Weights of a small transformer language model.
Size: 15 layers, width 160, MLP 640 tanh GELU, 5.74M parameters.
Architecture: LayerNorm before each block, learned positions.
Training: a variant of Muon for these matrices, 162M tokens.
MLP neurons of a small language model. Each row is named by its layer, matrix (up: input weights) and neuron, and shows model dimensions 0-159. Each number is 128 + 32 x the weight over its row's rms, rounded and kept within 0 to 255. Numbers have three digits each.
After each neuron's rows, "fires on" lists the tokens most often at its 100 highest values on Wikipedia text that the model never trained on.

L3.up158:071128122144103152180147147154162076152161136099098116129117146093133098139147115206158121137143151125142145080169131118106111135118134107148119192113186108152108174157150150137095101121146115133147095076094106153065204166159176093157144155141162148134088098204134170090156082146107081117147175169103130108072117067129093087150079183133165129079160108140138101125149112070140124143180085116129129117106112168139085161199085157161069113156098089074122127137084104072105108156116078
fires on: ":", ")", " Category", " |", " Peak"

L2.up296:135127085135159142147091137134105090100139125099107136142056112102169081174088111123130130116222171102165124107161145177102065114133140121169199129098113152172110109104161103082111134158161110142149141101171158147103093205148164119100115169178103117079076133153188120096163101157108098130175132109058108080157107118135127175118122074179188112103125113120095189156137116184107173168095119101121122126139138129134118180143101105089106166116211124139151127108143107082116058125085143
fires on: " not", " Ac"

L3.up207:168150123136183124132054161142122148079142194119115091104108149122145116153183113133136199121083067104103146139060121110107138132092121136146136104156171113140135114129087134109150126129102091091078130161118134119128119123124121149158171182114158154105170099126119071199191100173174147116102142106130144122126075074125154153143105204157131141129142108201120148106176083157130066141084070111120151198146116089153199186128161075163133098118136063101106109146141116149161083089086108
fires on: " part", " As", " served", " Den", "As", "ator"

L8.up418:081088141208088183065140136134127074093073121077101183155137084157142130155126111101057106089156132098128148131058110185157097078140122162125178148158143086142130120145098150122160135129136139151080138125198119049138088077131130131193133154136151104115151122138156165141141132110158114168156150208128139163080160083123172129137117139152188132102081127105077161114154087108101081148175123093119121120137133163133062105141138136189099167149093125135097116105159104073100131175117155
fires on: " |", "|", ":"

L2.up456:141063115152126206123119088131157100100136110129158106159175142099121123119084174151129115144043144155136202127104190166102112098126099150145129138135132097136107082120099093155167169125092141063169240134100165118110165179150112087153144096061074111191114103139116145135108144085080159133087113107113129121151141073182152102177085089102137123135124157106113104199077106128161119097141113086112134179130149138101121108141154151121160140107163129121099155060181156171096152118110110
fires on: " me", "use", "We", "me", " wood"

L10.up78:079144155109140109130091109083134173155139154119186127130140075131163165141127145100165157203124127143114147118123106134123098148109169109175174163098165125094091090129103071071120087133087089153124211136162181168099091119037149150160186083091149185109077076147111112101095155167174069052165090134112180132130168085134137134131153062114117063123143161135159135152145170141086088131145140137127133157121102162099138168108107169144075097152105135114156107088131134113169123118126160
fires on: ",", ";", " and", ":", " as"

L4.up25:145105123123117207164110101142114121131110135178139130099132118160125152104137154176140143144085128163140160181161206135127168063165123058169086120121131148129110119131122125097116185104083110098153068137090132153138135118103108102155107085120198100133144075129137179082155114170161093114136153131120166110169131124086121136096143141125057082157181034073157152154166167149077093101160052160135099121159083113110152152144102160151157150107126067147094080114077101132140190168134117
fires on: ":", ".", "'", "/", "а"

L8.up540:170102080160111196072101103112147127154124145132129141118069109185084148120089168073102126106164099125110149092121198143155137109111109134132114062093163099078123158184095128143105141143151185127118106046156149142123103178161214158117144104061195112148142128123130136121103104094121100162077150156084091121085174144108158134158166159153134077125106136149154115114112136151091091086110160134118088113147130105125193131126181172119153064197121143139137145129045131109155159080117152
fires on: "=", "\n\n", "ora"

L5.up266:143124125158115150063125084139226166132116033103167142121117104175141128116159110130121045077154159143130165152165131072148143090183141144144115141131168128079142165138125175125103124153142113096125161127169131113087150169149078182123115104087181172156144137123152167095152158177152105154160098098151101168047173118097148145074158146140096085183155112105124121172147101148125095121101086083149182128115128095084136113138136150107083072111118059111155113127097094092091103155166129
fires on: " \"", "/", ",", "-", " “", " ("

L12.up304:147096153132193110134114098181179170126150067144105130185136208145154107154143129084118166123145149133120147146180114117143183107086146122170075090150082103055169122119076123087139075167098195138137156150105118156127133062107115152120159095162066149043125123125132066115095142207142129141157098149145133098138102103147145099101124135108126086139132144157153116113098112151094092139156126032173131142143065163116108140105116147192125140123120132108116082116140118133188112089146194
fires on: ";", ".", "\n", ","

L7.up399:062096132165118121202117127147086154175101148089142105136113126156160134071159117146129160128114124102158077129132164173195100163175166192111114135072167093156100165116127088085154095102227093139078107083184131109137088149106095077068135109102136133151101095095146134166136154097110134089123093041158165137100132137102149076133124154097123176079132063158121130113180082117146171140198147176113169141076140140094147129149129136130110107148088116096117153160116124145137154156150155
fires on: " |"

L12.up630:129111107109194119139085106078107145136115090112165058131153135205112157119154123125149150186142113095077169122164214090102108129135137126101195125137132134107128198122114161113116069125137134152144133107168119175103150146092166197133163108098100140108129125088130087154132205253129136129074154088119118118145077128113133105084193149124144120126152164126100117081152133115090121107175103090121175131101121119110161110126125112154112107159070094050163052145142143122133137130154147
fires on: ",", "."

L4.up280:106193139089111074107118091101152125139159130196136122111089156141160129137121089106083141081149160111159080150122112193109093161081122123081111128093160100170098159100154161135078132133154177117104129116137130134072175104115122132131181132160177088141099083150232147122143132119066135159154096115153113042106148111178089159181131149115110179164161088182076151163118111151084105135126115158162167139121113126054096102136144132066145125163189183145106135144120119126060132118127111
fires on: " National", "ti", "lu", "bil", "ial", "ita"

L10.up191:100116150121157159118164127147095137098058111074145108099107132113099104202147126150165113100203093094143128167076057151178100147096098090160109098171154118109152155154049144115130183119175150081113165091092146138083101133127133112103142118127082140124107135148142075077134140176126146130081134147135158085167121160116153124168190062165143121145142103165083103145134146160122171163179130081152123156137147181141098182131134052134091172160166136138155154074128153080076117081095148
fires on: " other", " first", " not", " latter", " last", " also"

L4.up216:149098090130091145159103130124076088117124109167094109088138163085100153119084129150095117171158109129086134084109187160196135149155188145211140163126125128113166083135120090134153148105110156131121142067125110079137081130109148108103115103054076181116115144157127116126153157146151076092140104078127140142097118088131107173072137141162167111099107149141189209159063141141099147123139179078151123150172181091173142113074163107132132142149118144156127115120045108182152137123064163
fires on: "'"

L5.up131:180086172123161087167134136129108136122136206101116152116082157182128142136154157156100113115152087092080152053138134170108116101148131149105116157145094162101191130117109131073143160134115098078103116065134197077118113099079153115154142124127195079133167086143217110158124109133130087124088112156164091088125171152088091069117073176168086126114117156169135173077095158120142130128112153081166107130164188141124061126118138106109161112109121142142163100146125092179118179125114171
fires on: "=", " ="

L2.up386:097149160080152102128121165156113151095101157145128034121082124135147148108121104115124151083151066037131181069159153075107071172153126144134133105188139166086123158150133138096137106151166137133122174125122119132085111157073119154151129115099140171108142143173119116117129135126130151182124162147121199104146098155107183105101104088164181147134170151165131097131124108136120122108138075089119118135174139136047089152190138174139122091123122165079127117032158125110088199169078123
fires on: "ce", "ie", "ver", "den", ","

L5.up585:095127141112110136158096173109127081120112180129113064192110162136128127111152150102099148142137133155193076166187165121082123161120100147106167166076090132091109113111120142129107157065081213097104098071162100082141098149181126139095152143122158164133038096160172149076132128094150148152116103132107066100088092116197153131135109146181121167150117133113146118189163071118151103120126178166086139080092131131109122137172172135147125207167151111103120086129131122160152109142086135
fires on: " in", " on", ":", "umn"

L8.up532:123097126117128130157057122143151151171073157126127119133141118081176122084114064205080076117081080123174105098116122160169116128121101128118135166111167084111124153170089172157088062121124075146119098094181094110165128138153203164133088125145099088172054105134150136059162166135181175151161070070143154134081149091164184160147179130134161147088150106140104114132134129108133110142111125172099165125157105098129108149113137110133148133181154063102130159137100096097151105149179097
fires on: "–", " (", " band", " album", "ho"

L3.up54:140110116120166125112074133106071171097164180070120168074159144132101121107152125104079121132169102125119180122117139172125097121049149130209164172157143110143094102100130080055115103150136144163105067168120089128110076139121179151130112157132137154075129157142135075170151092128154116081122128176118203129131113131085101140133169057132123142126170124143141119099062131160124109109102134095139103076159104176092168100174134169130167074121183133184163172095140153100127139153133195
fires on: ".", " Ac", " Am", "iti"

L4.up335:169101116073135130074132093128114113175186087124161117148142077082092082118138130152078093157177116068113102125121165182178130154087134117113071132150140140149122152139175106176133168120088086158114118147198122127145162101128100110156122139081206178102136078117124146111101106191123118104120114148108129120139097157092147186084146173108113128063167114155144095160111113137104102093119062159130173101146131108113168131157186134160084165113140153146106199148186101082113149034118106
fires on: " of", ".", " years", " age", " had"

L5.up470:093065116158153173055124149125139106154137120093145138111114171182088138146149125103101133072193107100130159116129097172139161118169159133116099123136127098121143140144117181130092126157128197148076144112133138089103107118149124129083104091090140086126120140146176085090166113067202086142131141176163149143140208113127114122138121205141130170109098137159086182112132130134178153105124135089072161102085168129139078179102179126145108146184146089134174058087134139043130106143073134
fires on: " |", "|"

L10.up34:091071137174170171115113075131175079143169116172070098157138172147112102122135141119065117120139140136109112112168205149185162095124153114109174118181152105135083137133178133134102148123149128174087077111047149088113073194134156099149135126171186096126096123075095159103137149177091125111131152134161091137139105132118193149196088171159078098148131144118067165139161091159143141165097129139154134140086143136107059111135127062134091064126115109115126140159151112123169114083129139
fires on: "ed", "d", " to", " be", " not", "ly"

L10.up501:163144163190152073082130094191218097131112106145123137123081109139207117115168103114119142097099142102152183113138073180162110118096129162094107167137163096164114042158131130138086116099102136183149161140148179146157164138113109125135106088102098144115153165129067086139132157159109167185112134136126091172069133113124134135163156101119102136149081144180102167086160114199059108156141130088145119086104113133090132122132132135156137084122106105087133115126161078068153118093204136
fires on: " (", ":", " ;", " an", " \"", ")"

L5.up316:136168044136190169154136134141160103126140195099104156109157065146106141138090108127118145156149112103105117155115118191119147151083101125131150050190136092119153114155177092127107125121167146167147116111127116084092146209103119124110115079111136124112113171086073119105105100173087086164080184097161156144118146096134112114173111123059153119137156135073123113099146158078098111157108095126178166081111120114109104081175160105163129117137118129112119193218192121090141185130155108
fires on: "d", " of", "ed", "ow"

L12.up35:115131107139154130113119114119193128077121129116114172170156155090162164123154085176089110153171112102155045100097126152143204108159159128088144169092124164141112223058118144160104019124148105094143147151123144093081132098098135109132127056134159160119093111134108190095080184108133169143075160113140140194112151125122165092163114177128133132117116108161086152143125092091077154110102088131108135149145157127132083159187078078157123136139102114151081144149124122129092117140168165
fires on: " (", "ho", " do", " line", "ae", " ge"

L4.up591:126088126116113174092122099126110143102125081093101154114166152137096166111181144152093090177149110083157139128105127171108156101172138085104078169091150175084145157113157097146051098117108175154087123182086118117124095132181128062104138154115105144171167132132138165139182103132111091127133097127104144170140140134135114144140113203111109113104073159131089197121182125166124146155160079132094128114103198165105059128120143103150119137110128107109130182168183160013102083096156145
fires on: " |", " bl"

L8.up273:098077133143142150103209143157114111133125095048125126122093125164141136123120141133097179112167146113203108130091111124145144168114111145086098177110097133058120155118140135105121125112120174133077080139163073133099123121110128093035144100113097119152063154116139153131134115109209131152169122133151098174134168099105163121187148133129142170076093144094111208138102104162144169129151096169119152116058116157110091120150181157166075186158098120137157132113206155098127134145060109
fires on: " |", ":"

L4.up399:117136160171110124118101091110106112133127107141113114086155099175105157138155170176095123081145053117143108134139125147108112138139115109113096173083067169097099096134102194127119168116100157120129119120181139086106120112099169085212127108159219108135108094155119153105167157115093147113117068172095161137189101105165091137174113115133137182038159172123096087157155131110135089151100162085203187085169095105118147150167150142125138092122114119176083157094102149114119137185144176
fires on: " of", "-", "=", ")", "ī"

L12.up84:185180121156091118220119164120123110156165128119128092165154128116182105130168105139108107068105140099142111105080158156194186122138147127106107160112121153124118065090091126138092086144058153102085131109132116140104104123091167146123145128124119109156204158077084112145115101160117128178153144100134089116111093097111198189152141141144060131153140141183123123127089117188138168093146126166070120121133091045061088137165083098190135114150133172115144131121169149116132086114167162
fires on: " \"", " p", " (", " R", " mar", " t"

L4.up95:168138117143140138098129116160113106132129133147060117140084132159105140151122137181104080116122059152119113155109152129148127071153115146152168139125073132149121142152082161193097217136137143125065123039106140134120126160093159115124115152130177123115140150129133159111168190138121094121080042147097129136130110123084118145140118121090105146152085156225138160151111172134166124138153173087109098114133210107145122123115202111105076083123082170159099122110050126164109126142103205
fires on: "=", "'", "ics"

L4.up629:128105058103150132068150094102098060124123144187190135147158137185138135152140142131081129110094138079112188188157073137132101117106143070106132094139134154165134120133132123108123164096079143135070052135114155171140131131098132121163114116073122180144095146150075125182146095126132163167172139131159164095100099103021141152111171160099135143143133090091120099165160141103136137069167124141126150127141145058108118106172136126117132167112144123171053169166108137130146124086200169
fires on: ".", " of", " .", " more", " 6", "/"